config.toml
num_hidden_layers = 11
hidden_size = 224
num_attention_heads = 4
num_key_value_heads = 1
head_dim = 64
intermediate_size = 896
vocab_size = 1518
hidden_act = "silu"
norm = "layernorm"
norm_place = "post"
norm_eps = 1e-05
positions = "learned"
qk_norm = false
attn_scale = 0.125
bias = "all"
tie_word_embeddings = true
parallel_block = false
extras = ["capped logits"]
init = "normal"
init_std_qkv = 0.0154
init_std_o = 0.00327
init_std_up = 0.0154
init_std_down = 0.00327
optimizer = "muon"
learning_rate = 0.0026
beta1 = 0.95
weight_decay = 0.054
lr_head = 0.00435
max_grad_norm = 1.0
warmup_steps = 200
schedule = "wsd"
decay_fraction = 0.344
decay_shape = "linear"
final_lr_fraction = 0.02
batch_tokens = [8192, 16384, 32768]
max_seq_len = 256
doc_mask = true
train_tokens = 129400000
max_steps = 8037
dataset = "wikipedia_en"
MLP neurons of a small language model. Each row is named by its layer, matrix (up: input weights) and neuron, and shows model dimensions 48-175. Each number is 128 + 24 x the weight over its row's rms, rounded and kept within 0 to 255. Numbers have three digits each.
After each neuron's rows, "fires on" lists the tokens most often at its 100 highest values on Wikipedia text that the model never trained on.

L2.up677:103165119123132143123121175143148146125138122109099168151089136072094115147062127109152164175088090154148124125128181107173123135168135147114112125140091136136135128086134143120125150134130140104174144109163117124119111154122086173107085153117127176114135097134144126116127143102100159108120141129129098066148150116155119106164111135142122130110123131116105105140124135138123102119107
fires on: "ment", "ments", "res", "ars", "ces", "les"

L3.up511:099139126119109121112098126091113109108109132138118122104079112125103126116108126086113107120126056103122122163160123168127137105140114130095134093137173100198126140106105100120111141128159135115185143122146106125142112130103145117153145129110117170139134098133140077127142159132088131120139136132139135104149127133162128129136158141110158121147139150135093121128149142134125135089162
fires on: "ig", "ag"

L2.up718:117124139123125079166141168152123163124147130102137176123122137139179081140146146097129138142164141145136092111129116132156164092129103159190121138163118139124142159155150115095131135079116113095110114110106161105115100119118150111157115128136152103100123132098099135156123102114143139113105090100128138114130112122130080158092127170109073141111100159113158134142168126152130111124097
fires on: "at", "ated"

L4.up652:174139164143119140141142126129085131126128131106111115151124146122117127112179152142120109135140104096098115127132154133105083160134133126147149118116154122088099087103138106160153156146155087094105166140077149123104131167107155120155178087119139119109107135145125148150112153094109122112145084144119142151132122133145109167123108119129138118130166151131058122105152122112128137129165
fires on: " c", " cl", " Cl"

L7.up307:146177129136153145096097168139161124138172169100116144199117127143079116105120100151104123151100119130144108110127108126113134084125137137105125112107142190129133120168094160120126156092117083143087133125134113149119112128150136125112116131113150094105158138127094109132132125128056141144140132154085118129123114171149129126139105141120136125102106098117157134129114148116116125146153
fires on: "ur", "ut", "ult", "ond", "ear"

L4.up632:128114132095136103100137094120078129143114153166101138162114103120128106134133205145132130186149129167070093154105139087123106126117104144147138122187119131156120105097119161126173130139189138104137120159130097138144130136120144116129155142132147122119148135111103127123106158095140135121155110173128133081117144181118084117135132165143124119125100084134175181140127157113124115164131
fires on: " prov", " W", "w", " h", " L", "ge"

L2.up782:156084134104148104172115121131076155162151156106083116147125098142134128184120120120143096178171176094154128177096118114096081099129103134114123127152165141130134144134102108137108128099149181124096131104076115149142141103162118104138085179079105131137156106118171144114112124133114114134106099114091125140133205121121145117154120138145134148125106126116115119122095099109120116119123
fires on: "==\n", " |\n", "ock", "ner", " being", "son"

L3.up673:153097100131110151125205144143105118102095155117130108085161165138143171152119128169108109111101174138148098124115087108115165112148127107112124159177123095123166119158135194113170110120136120126128111137096157135149130118123118073108128169147128124131123108108088142129096120116153140134139116110138105141158125133130125147109112141132112140162126135146151174127148145118112057104128
fires on: " O", "ia", " At", " L", " U"

L3.up254:112133165108117100137134115162116152092109119108130134142063099128124126133160159131154135136096151123162078175116125165122127102143155085096138163129136140126161109097093124124169132103129148128161134133098174167072099134132142093112105085116143139165131114147113139192136156087133140158150139148130150119140095150158102177114170109124118096111086145151156122118153153112124113129124
fires on: "p"

L4.up533:127116146145160155143120129144097135106143126152159126107095136101105156111134124131131125120121136108175150165128097108096180093119132166091157100142143103136148103155114114113092134056154099120140148079125121111132142131131146131141097174117117121158118115132132129107138165069144101128137129138104129146097111128131144129082170140114112112161128105123089164107087152115133108168151
fires on: " K", " Z", " k"

L4.up61:132101147136149129139127099156110175082135117124111176123080100134104121134097112160122111151114111117112092144105100148142118127130126143120105124155073133146096109116131128162150145131158128156131118133135145113129129122129118134152103109127056144159107154135161114117130177092131083152158138125144125132082120127163155162119171131106105159161094195135092137105169208115178106114128
fires on: " ind", "av", " Ind", " j", "j", " inc"

L3.up889:106132132109097095131123133170106092131064165188156176169097070113094157136114120127118163133123090148126145137114134101114113132122128151117123105159086157098139123102108164134155135161121151151127140139122126126118149137135155101107118096090102168118159111128147172165118114095117101126131111184096162131106165132095117131125172102122166092110118195116133163083119073113125131084163
fires on: " tra", " Pro", " Fran", " Bra"

L2.up328:133135124120113143093127154156137095115151127131096120103158173114131119118128113111117137111163134146116151188112107154119134116136145086149131120105107115173126134080073133124158087164079155134128053109097141155156114169118140133100127113122125123148193092088127140111107119148151155119130104119107121122173105118105131110134157155097090109122130159135122148111142122139117161098087
fires on: "it", "O"

L4.up390:138120150075130068147140154118081155164135137080106131157148118108135107099142129114105123135092091139109125112125132130095096106140061121142111091132088161119154124088111125148169138120125165168119153098158114127133149140108143153132111120083145106155164121072126069149107194086131111132116105155143144110130120111119155094130104137102134108121127115136163156164120128138133126155104
fires on: " h", " te", " prov", " pro"

L4.up737:130141138122127149152097113175079125129140136154107145128105089086112097104126119117113146081152125126107162144117103170158127136143137157091137090149112080177125128149080131163156121129176091140141118067158131113126109133108147190150080152152068153133125131142122121077130140070145125087112134160129155130105141140127138102121117137126135143143140164117105121120121153150144161145115
fires on: " K", " k"

L3.up640:147118126148111131126125115168138182129095123175090151157128114156162097131141070101163113103125166089082107121142117105160097180073162099124104132123083115162105127099096139078121130098105118131173149118091112105130110148148108110129128148140126143116087171167151137142105122105113161143136121121147127125100122136132157162142095098139141150108139140139151144143116079148107154131111
fires on: " part", " se", " No", " Comm", " ele"

L3.up763:118095141089142079121167159149130110123153160113090169161103102148148139131128149122079101093156113128122141090141148169130154136152167129141173116111134140096151164110138139140128152112131105144088113112164137112143188138137136105122117153130126104121082123122123114071088143134129135183096127121144162094143087117107113114134083129098096109154124164127128091137140110102150135157113
fires on: "os", " sc", " qu", " Sc", " as", "ers"

L4.up457:095118172122165144112121173153105115128132117107122096112138091150118123147156118116156132118137160115101175094100122130115147136125121064156128151086123168101153140149119113142131132117114105122178129123141116095153130140138153130121112116099086119132129091154137130136111144153095148101113109113101152160109138112130133133093108160139150098120113127110097127104193125147162157129131
fires on: " Mar", " cent", " J", " Cent", " Christ", " Gen"

L4.up232:103064126129125081128156108141132112132145132124147142173107127157142093140122136137138110175136115124082120122157135127125153122119160132146083102112135088160136088147109147122170149133124072123082148162133121116146123188122097141098124133071127125094134100112126175104131147093113154153129122107150109119103156120115102150131161109128117175180136136102133105148099129165152140062142
fires on: "un", "ig", "iv", "qu"

L2.up1:143149104119121127149108144149107162105147168124094114151124130111126088142140152131089116132146158122139133124133124153082120096143100145098137143153121184120152128140144122136134130128129144099121123141129088177114132159106123140162152117123176118109129083106118096127109150089092150138122141113125109109105147114118075155134154111127152143142132161160124138114153144134115067102128
fires on: " f", "areer", "ust"

L7.up292:126122163127125141109123135194121067129154132213130128139180066077096138116191177116167112122101111131149158130103160109125141092160153094132141159118149126150136087125146146119127110116128102139194156127108123109116093128160138125157092117094131162120126126158075169146139105127154089115149161117116106092104139117122100134085108152143125120142112114140150124156150154097126140138111
fires on: " New", "al", "est", "7", "z"

L7.up420:127138097111118133112121124138097147139109155161128160129109114102106159172122139131120100194087120155109162164107149154088128114108113136206157122121099141175099146114114118115133135084110125125109098117137165127150155144142148101115183139110126149131123137134132162125098136139103118112117146155151146122134132136134152113121119095144124116135077129125125154139123104139150082145129
fires on: "ow", "re", " Re", "s", "e", "reat"

L2.up710:135103165121096164176128120134141113116110101109108152114097132119138080125119114102170115092117060136124112138111084123128188152150135157125160144143105131115123150123141090114112124138107116103143111105152120154126074129148135132137140097116130155125137120088149138154125131161082106109171120126127058116120104123162137135119140135174132112137096146141128168133101128116134173103113
fires on: "el", "rib", "ard"

L4.up95:118194075119112130163073159176130146114105122131063130160109177172131123127119143142147109097120115144137087148156169185130127130135150132145104144144087106136095145129094165134137123139113105127084133132104121163139123166127174146116103113120150143144141128151127110144132123142103138120132122117112137144110099127123154134112135122179141101147135169138101104141148162102115143126109
fires on: "ir", "it", "att"

L4.up805:154133126138138133167157170112136111107117129126133098112133134115158147107120099175098143157180104157177093140119096101168111132095136147106131140161146116126106121157099133131105158095160141103120097187122160157104064143119110102163168110143109118083103114126108186139144134141139109129143130137142104140128180152111160120150109118121114147091123139144105134121058111090096144123123
fires on: "h", "ge", "ulation", "ity", " is"

L2.up18:136151131148150113177137157157149151142131089170136084118147165142116106094138092154127098123120075114129143163137127133134138115106126113140103147126136160179149115105175121105189130134163130147156144156149157088115120124157078141124152118118131125138130073158105152118126112101102147129134138140118134157157106142121144141129133170142133107094123115172147159123072134098191166100108
fires on: " e", "E", "ro"

L7.up463:138144099164156101139129181143105109096102151143143111180100113134111136126124083151159163126111155132156127166149145146177117120187101122107121121155133122154132092143120119125136160136090175135148118126146163091109093124135163128123143145130132088090087106133157117163138127120113135106145125108135119147137158103173192149109107113169137092122111110149120094132096138127153152093102
fires on: " was", " |", " d", "il", "In", " em"

L4.up406:145109155131126127133141126108131134073095117150117142117144111102125149161125108145139154159168111165176117125099127161102104121128122143096102164163114119128130084138145146124108120193141110097103090080147144117113086111155152118112164133090134137120136144169104125129170182148130120135130106132134114118133160121133142129143119159119142124087088122105118119123179134135126116087098
fires on: " are", " p", " is", "eth", " form", " were"

L3.up716:136096110124166091105166115126135111084124118147131108158108126091129179121160150157174162150122099097131140159136127128125125126138116104114172088122117073117102136132132110127148101102164155090092094185152139124088113105138125074129109127105084134096106114124145147123132115110132109161139107151133159107108136108143118137110115121098102160117107099181109143114167127094090141134139
fires on: "p", " career", "1", " c", " year", "F"

L4.up292:110136109181111165137095113134123146138127095119082114117116118108159128110097117138144125173148156093098102135074111107125095111135124149148139142124149157096093110114133126102118141141124117090101100078169126171117127169099131134104143124083133131106121116160161076143129126134154114105137160134150142175122169131140149122135119145153108121121101130114110127126159089116102146136121
fires on: "h"

L4.up449:131114158114132116125101136119125150090064105153112104103152130129146124109131098132113116109132103150174147161188089102140115121133145138135124103116129077149140109121104148168101120158160079131141148106165116133100106162118163123105164128159093132126128124157120107196158159118151099106140127145110139120129150144161126125135137106139134112130162154101086120114120130123126143105132
fires on: "ag"

L4.up878:099125114172160152109103150124137156118152073162100121145123112140136108088143111124162108133156123146135112118128165138138133140142111149148110083142096128126086125137139169090144117115135140145131129131117141146124179138143176141117172136111131152083155133119114115117161137125107151103167141101149127134148103094100163123120137128169131092137151086139057109118098101132112129133148
fires on: " in", " to", " a", "ing", " ne"

L7.up168:124069151106101113110148098115143087139109164085100089128127159113102136138113100092125124116091071144121157156142155137073093130157129109099166114126152092128126115094109127122161157119152112121136134087140173128134142141168119133134109119159089167110092150137118130093144124112142120180149111116137093134125107119142141123074155117146132104143140134110153169154159103097121104130084
fires on: " ", " al", " ass", "ut", "res"

L2.up893:125136125135166166163128142129118146139121134141149117106090131131115098146125139137095096123168114156139146149116147120125125144116121130135129151108120137155128160092110143154110093089110163157116130166148124088173123128172163101130146127055170194140165088142122148122121148179145152142129133133109080124119043105150104130130201127128115087091154118132114159149065125159116127104143
fires on: "ab", "ra", "ctor", "enn"

L3.up10:111117125139103120173121071103113101158095137111104148160122134141139116186150091093148151135117130107121122135172114129099093118144104135106133099142143164143110184140143113131094134125120158132137124145158104102095107160126086113175122116109070149142115129130125102123091127122111128172110143124133118116104130109134145127156095150191114109134173157147131163128088120108111140132118
fires on: " m", "ron", " re", " bel", "el", " rem"

L4.up110:107133153140137122136138117129124163123086140153141147102145164140151108134093147126156147146137152123103174111105096103130155157143132130188147131114164115134122163135132155145121124150131113180145087126134157099056088160156173122130130139128100152119123128126121111110121158118133106133152094095172101125117072142161115130119138139156166098109124127074101112138144171181136153152098
fires on: " R", " H", " Pl", " P"

L2.up212:102102126117120087151103146146099112172091151063144112168085095168126107111125124158128146099120122154121106154154134126136107114162166134134116113173108127108088149086125160135135134174118134132088156073146128146097135153132121180098112125114146152126176146123171133138158112127120144102109103154122127134117165089127128106141117140153144119144158122126128120152151095144104159106110
fires on: " second", " gu", "ri"

L3.up558:159117161148130180120070157126116104167136144117147132146128120130138124158093162113107115168124143130119156111085145120122093147148098103127140087108133128135071125141112129086132130069108153113170130125167145122157137184119146136135119155119121133125113118137105119119161125147137100112119151125117172115115152138144146133147153132133143101103075130126117140153119121161123153201174
fires on: "is", "as", " S", "ys", "az", "iz"

L4.up472:116114161153114113144130143115122154139127110110128103130122123088087177130150134146131117166102122099154132138161128137083128142113146101117151098152121089093102104131095119135140134145121134087142151131165124135106096148102139144119143142128158113156110185158144137136109206150130123147124103120124167117134094126130129131156156127134128134107167158120087124093110119132135064131144
fires on: " s", "ic", "en", " c"

L7.up112:142096133128143130091136153119158136108105132150108124139132146129104085099166118140127124141150123130160124150114172103125137101097127148132120111148167169122132130118136140156139139083125096135122136114172122122094116146157094121088145120145192106110119095153166074105162140141130147122143111083088133108128114186125120077094131090131152122102139154091178164154151139145168129136101
fires on: "it", "id", "ur", "ut", "her", "ro"

L2.up706:126148094151128128134100115158148137133109124164125110132109163134129121083126114128164166128102116119152112141110108125138127109115100160115154191155130110146141125149144147140189106077128104093101125119156110160110115140134128108115142134103146118125085156148167088120106113107114135115145109186144109154116169172107124130131132133156103077151149143094176119141159130120103137125113
fires on: " H", "H", "he", " Ass"

L2.up206:108146157122179121132115130141152123195130162086130138109133105111097047142174085089159106101105117144146130143150111103124154095110079140166113117136109159118125145138153130148129138124135092170130073111153112135126124142101118078126134121129120144104118164123155115149136113103134141153136124146124186136122156102116151128124141186205108126136171136100123137133141130119088124118142
fires on: " m", "===\n\n", " =\n\n"

L2.up538:137134157112094120130111141085128153103105197109112118103098107153173139110133129161087109129122121124143152092140131131155093121117149103131159118125134114105144114073150123141127136158155125131131118099144152117136106155105113103152120098089140126128118156140132092091107144133126152199116134100129166124138136115101090071123105122132107140116165161126122065132188102167154123139139
fires on: ".\n\n", " sc", " St", " w", " Sc"

L3.up49:119122120108130089122102165130081135085143152139108164140101063157145090102150139124135131082175172132122143157112091167119135148101128117177138121106124130172149156137097133123165146150082147134105101112079130116083137139134103105156079109120120077098093144125108127101110112130156148107120098149165140152131145141132112113110155112134132159172133125133112114156144207156152101141084
fires on: "at", "it"

L4.up363:123138108138175115115134190126098122097142152137114113129124100135145100104133102101139126105135115156140150152124141147116136076149115143162143132143166134146123145134076158114125125142108142132157112148092161089142119112165133130135077115125146159125090109150157167118151108136094093126148112139153106140142165131181122118139165103114137159047152110139108152143120120120101107108167
fires on: " |", " and", " /"

L4.up159:184106143176112142196095149119115149091112105140129120112125105127157150153142120085172133150075134144153117099159150129113132119097135120129132153115170119143153154121087139107135097136129137102154145134186161157127158166068127111127150161100105132123141199134148119117131097105151110142116165113126125125129103115131135121111129168081107114116135127137113126164123135121113121101153
fires on: " of", " sp", " desc", " ob", " int"

L7.up840:146104144082111131120112135134100128157097123136111122154127165122097127150121186101082111160126122145113134162101111132121154121129139138107122143149099144121160114155176132137136084133111132106120103104143125146147099119128099098140135132142122130124109150103117134135137095121151096135140187191091110122120162059098162133123135125119122136116143100137065148162099130107128132167140
fires on: "g", "icip", "oc", "al", "fer", "gr"

L4.up145:105149129077124154105105163159128136116118140115105140156102092127118148114154149178129105128136137176112139111107132138141139120104112094143121125151105121107103152127155165173128137149118113128128169103112121150100122169147141136084134130119139156146158116132142139109120132121135140083149091116129164148090077157134124089105134112173142168115150177143101135099178128122172144107122
fires on: "it", " All", "|---|---|---|---", "ive", " gu", "el"

L3.up648:101120156164072125134139129142088108122093140125143093165086129108116106093096134122116113109145092130120085151144192117137091126176128121086155163131163123147100104081132096127129113110146114127103131146134129118128148143117164177089159144150134159127098149112150143130130159117178160120151112135158114152143148104167096155163143134126166153106157155129139131100146128101135150151165
fires on: "l", " Cl"

L2.up326:105090076124147128176138122089173193168125157119138108114111078117123134150093121152131164082084098104087132141148091113130127110127114116153142135144120176106108127134143126126110117092173132100129159155159156137125123133134140097100137091110130154125124093144151108147173132109150131133139147143139099115110065101124153077110113150135087122132160119169104130114140126139159147117139
fires on: " Ab", "ob", " ab", " em", "om"

L3.up54:158106137128149112173124124182143123109126126084133124100148145117110157144158106121156136123124135125129178124141147129129152138157127072141112150100084155116169153151100140114147121171095146104155152146089134135090134149161119156115106110134124108143161122109114117103150115137157150160172085125086141099129090086088105155130086171099152085126116125134155208122124148156103154117103
fires on: " N", "O", " Ph", "N", "P", " L"

L2.up620:085137133088160138152156165117088121125101186130136162135131116104092122110158115095087131122101098134151108172150098108139106116144129116152157147137127171122115112110124130155105114192125144121098089114101122156114129149128149163123106118111172138118126105100101105078079130141115104129125102166108115129116142109060155155171151116144155134128115136150146129117141147100115105076126
fires on: " f"

L7.up35:155108115146144170128134118108092106145116118160098083151077163109148148138099163125108113130184135171169115120138115137148125144122107121176081129101123125133133163117140138158148127087131084163070150097156084148145134114103127138147163128093110113087136127098150125143142107128088136105129131113089106143110134086119129154133126163155102124108169129079152139072105129102113143134164
fires on: " un", "ul", " League", "\n\n", " Cl", "uch"

L3.up333:118119120123108158150122109112093158107137142116163154129117162144140097100117102095084115133087117126133126151167126083080105118100097131121129110155110137109120116134110092138140124132132095124182088092175127127123180127120112085091175137110094158158115157112092122127122083097143133135181093112131122152111113112157149104113172136094130118130163189145122125166141139097122120100131
fires on: " ", " ob", " sy"

L4.up655:118116119102146093125110142127127116117141106129131103110081113147143158097095139155127164117087121136187101142160088139117157092090138099115138105102145100124139110150123079119167117142124114109069108151122156152072144153179128097113120108115140160119104138128150109190185123141141145134153116111152167137113086161158105153099141094100131160091136114114151108109130132123077148112133
fires on: "ug", "oc", "p"

L4.up667:138118105096128147128190124118093138093145143164101139143153081116108154118111166157115117125094140126115143180139092132135140153136148084116136129173138126118105089132122155154169115190159147101163154116090146135116122169151112138146109144161103112146115134116141093120102124130130149082107097138137125157117129183139103160127076107102147131086106122148146171123132174119105109094140
fires on: " L", " f", "L"

L3.up417:143127168158165132138119139111156114113110124145149098128175141153155165168124131167132130132142117112113180099131123094109187140156154122120097166081120133149156163164133159088136088154148118132148116169101166134143119128133137133144093122128072146172132156166122146124149145120155092133096157069104120139131106124122130093099156129105131098117120124133089156177140126160090116088110
fires on: "R", " R"

L2.up487:119100151131146101135182149147145153080191168089158107121128136126111138086124104156126107144127137110143147108180115151135134136101103142146106138118114152127097139164113124111148145176129146155147169120160113121142149130169119103144063131133133080077101100096139118126168110137138130124121116079115173124139135151108091165114108126142149134154106146106161151134092115122102140146111
fires on: " $", "ed", "ued", " year", "ster", "vel"

L4.up492:121136097092154140153091112120150164080132111082105139128159136137114160161075140117122130116121112111125087156128177142135139114111161144151173132140079159166144127136108150132090148115148144093142109132096157122168117154150122154130094095125127128096150143142123134103112131145129114117146131134118152123129086099092083144111176135133127160105144138146141150125106129064080142162124
fires on: "ir", "sh", " w", "ap"

L7.up626:121139142078133136156145142172160125155108140131090119147138094127112127127130086125134167128146132125115148124120144105141099111128133139112150164155163109154139131136138087174146130103092114095112112121161139171152085093108163059128172114111114153115120114116174108114149117131149100131098116128138163130133175103130141165130095146130096135142154114065153092128101149143118139137150
fires on: " U", " =\n\n", "\n", ".\n"

L3.up664:109118122112136101141160160119121138139132108132096123126129074105114099148096092137125142117142170129148159115145095120073110133128123132163135112129153129094168149123033147111089130145116187141136131107101139132146137099147111120150102131123107120132096095121132086136117155128111082146113127138122160139119140089137129121139087150145146149162097095128127179126078147175116120120125
fires on: " al", " per", " ass", " Euro"

L4.up775:106116161169151137169152152134109137096099135123136114086120141140120110100119098075166091136125092129136129109135126185060116123122135110169100130118124117125183138160093142136139151114093153111154136157186133114111127111145099162131101112126114126124143127170145136142087144144146189107110149119121124131179138127170132114091141148122159129135135126124155154122111096095167148103113
fires on: " e", " includ", "ross", " along"

L4.up851:159105134136146155158090138125137125116131139150097169167082137113119107141141115131149169129133120130106115113155105073099145127072171145115100136128081124125118146098130112130092152100158158148160087144151121160145145119115111132118141138115173170130138125103161149102118165106137138114105110144095071111121071131129113149144178163131131085103086137144128122126106101139138143158128
fires on: "ab", "ra", " Re"

L4.up72:116130104165121117202151161148102130137101151153124096103128085138123166147156104106085125125129168124118134063167131128094143107127153106135140152105101123124110129128131118101111130126135136127125123115133125143143161129140109118144115149136125141107090120143139181090128175096101137140102135123126093118074155117112105179170152156123153106122133168138116130142081115103139105104132
fires on: " t", " inter", " tra"

L7.up471:099117174147117146165156148127120127140101118137105107114129111137169146111171131100105111140115147149107157179149096121131132099127101154156138098142104106157126138117140148100119099129146131164121131132119142127095152132105143124121149085124090112090116092153122125104140203170143094157151121125118128177152118128104180175136111109158127153121158129108083116116132107140130187127147
fires on: " in", " to", "'s", ",", "."

L3.up589:129153110143103147140111134138157153118151168128137113128132140117110145123095123155199136157152123129114131166067067112121121102098104170099142134150155133129098151157089151142128101109129116121093119149100128155091105157090130149152137129123133106111142102135146180128134136127163139107122114139111135164150113113118148119133093137122120120127133132111175090132128114126057174134122
fires on: "h"

L2.up582:127116126141131102142117121129123140120144104126140127130117149143144121116124085172133135146122090114132116110087101146124104150144108143123122163192152122145069108129115124154147157119180133105112120160177096176160097113165115115076102101142122106117130105115079125079096128118120105122148097189116128118136129124126152108092159139132125121108133148136164131135141091128164151131130
fires on: "he", " University", " Ass", "ble", "her"

L3.up666:144126101172128109160094107152098116167104068132130148128078134096140100077125109181121156145113099129150123119135121126164128121091173098114112146126156106133118116164127066124147118097146157096101159123159138159101113142135105163126157115117187166112095109112105109099147126144127185124111156153161128131070134135131119130105151139141133133078095162142152097104107134110149159122101
fires on: "p", "ct", "pt", "pe", "ood", " known"

L4.up52:101107148146121132156160105088154144084114124104107152176097177126143140130112087152110096135130130087104103147130108150123144116140107195102166128103104151156141163151081099126081135165141135128151104143120133135180104146140149157083106146093144108141147155122086124153173111129127137130143102169118127179124114133083109114138143101113155112130121078112115118137135114120121167152125
fires on: "ach", "mer", "ight", "iver"

L3.up415:178094114110107116153177131126117160134137131102085116135116102148095163152168082159107137086084154134093153108118150118126073124095163104134138098118155121112133155123139114098135172112172162144157087109111133131113138173112117145195089112129107134135156134137140159103123145123166105171104096104107158128111108113102108125134111158131125120121153114169120118155121124102113141107112
fires on: " t", " ran", " tra", " T"

L2.up316:123212140111153132141127157154106147117166142143080099139093114128130166110127115107123082099144146116164089141125087158130126155120148094115141128080091135129130111130104160142116093154145147090129087110094158127142098157159151141135119118129134093136145112095155113097095137116148138152129109099117175121119123156094140085110109142143092150162126164128100128123163122128107143137104
fires on: "it"

L4.up759:129146119165157119140108117132113169115104145153095110150092062117128149106153109169128115136118119131098115137126116102120128081174182150100129119159113108138103118148089142122149135134123117124154129075137108131122135094123191136156151122115128102113143141127114110115159127139152096088129154141147157117088123178162159127132131135080100141131142153130110140109117133117133159163117
fires on: " Z", " South", " K", " West", " mi"

L7.up576:111096135133102103120134130111138111161105142112135118113096100133196134117182144113134070113115119135109065109122068154160142095099160112139117101096121132126151146078117121127184132127094148134125093134143128112166158113155134138141167151120125125130113106120132123072115143119124125123135128100165127139135125094120122126116103132133150119162127094108128098159130098144129081131076
fires on: " Te", " Me", "we", " Gu", "re", " gu"

L3.up347:156104134106135102162119141163151131089145157179119138148092088128124118122153099124087116165162177120127138158143110117128123145119134123128152113164133151105119130148112129128142106104089117143151141089118132125151151097146107142071111138128133143118093115091139131128117162108112065148157092142124132127138131132192129148083138106149085172140129141124138134121137168120145155087124
fires on: "ew", " Ind", ",", "ow", "land", " ind"

L3.up420:145110126121138125131125118145129123126124164141105128127121141106117137117119153183140152159113100126158122105124119104102108165138152119139091102137168143125124184149096135133084134123142179112098137130092122172105147156103135099130133122143121167129146103116140092118157120142147111149114108129092116168099175130115132141113117125146137176122130091140127166108092115124103141120094
fires on: "st", "por", "use"

L3.up762:149155078167114153098112142120142084136119127181139152137108128134122130142159150109145172086109104149127136144143079108096144123177133134120083113115125134154152119132079128115163091129099146162148103163104122152137127146137117133128137114142142159114103158120169127125146170134120090114129110128093110151135129130153137099095161124097175115116093131107131113159075118094105164098142
fires on: "op", "|", "um", " |"

L3.up710:102179130127096116129142121102134142125125121141123145067097125117129149137101086144133104122126117091111151100109123122107109111125131108126097112122169134126156138148101153155125128161179166137131080153116092149130145111131109109126143111089104140125109160132105102165189149087092094133134166141125128136145102173086169133105139120127127153140111136149053146109134178122109126149171
fires on: "-", "ish", "ap", "ag"

L7.up531:149115112151136141115116124101104132126163100114117123098129148137108134146145118154100105101114180136150163157131169194125133129098134166170134094131106123117122136145143126135124130106081157140145137101127091129122105129126125116124123174124145154075122121093135112102170081138141072102094142109125122126107107116145172130119127133140167124125132137149064131148085139136150098149128
fires on: " km", " s", " •", "us", " his"

L2.up564:170109160131134131088110152130099121115126141107105114147145136122116154157121103118135127155142136162147104106081109102089142125155143074144172122094138122170110174113149215101114110097131159111109131109127128124114139173142151090101148103097128143143147122116110116147134102120137128164126133116092115110160083119135170141137126134132134133148126112129140189125142154139109130156170
fires on: "as", "is", "ac", "á"

L7.up482:090105135147104130132124131153108143099167157110091191119157102135100142093144146110118158134098085133127104118103158134092176100130135131168110109114124160162130125110148143122126131159100090143163125101074138165136085147125089134158143124094121134123143135151126083157144076147154095111123142125099149152133126138148106140131102104129115127165148106152120122103117144138106165154168
fires on: "al", "fl", " New", " Cal"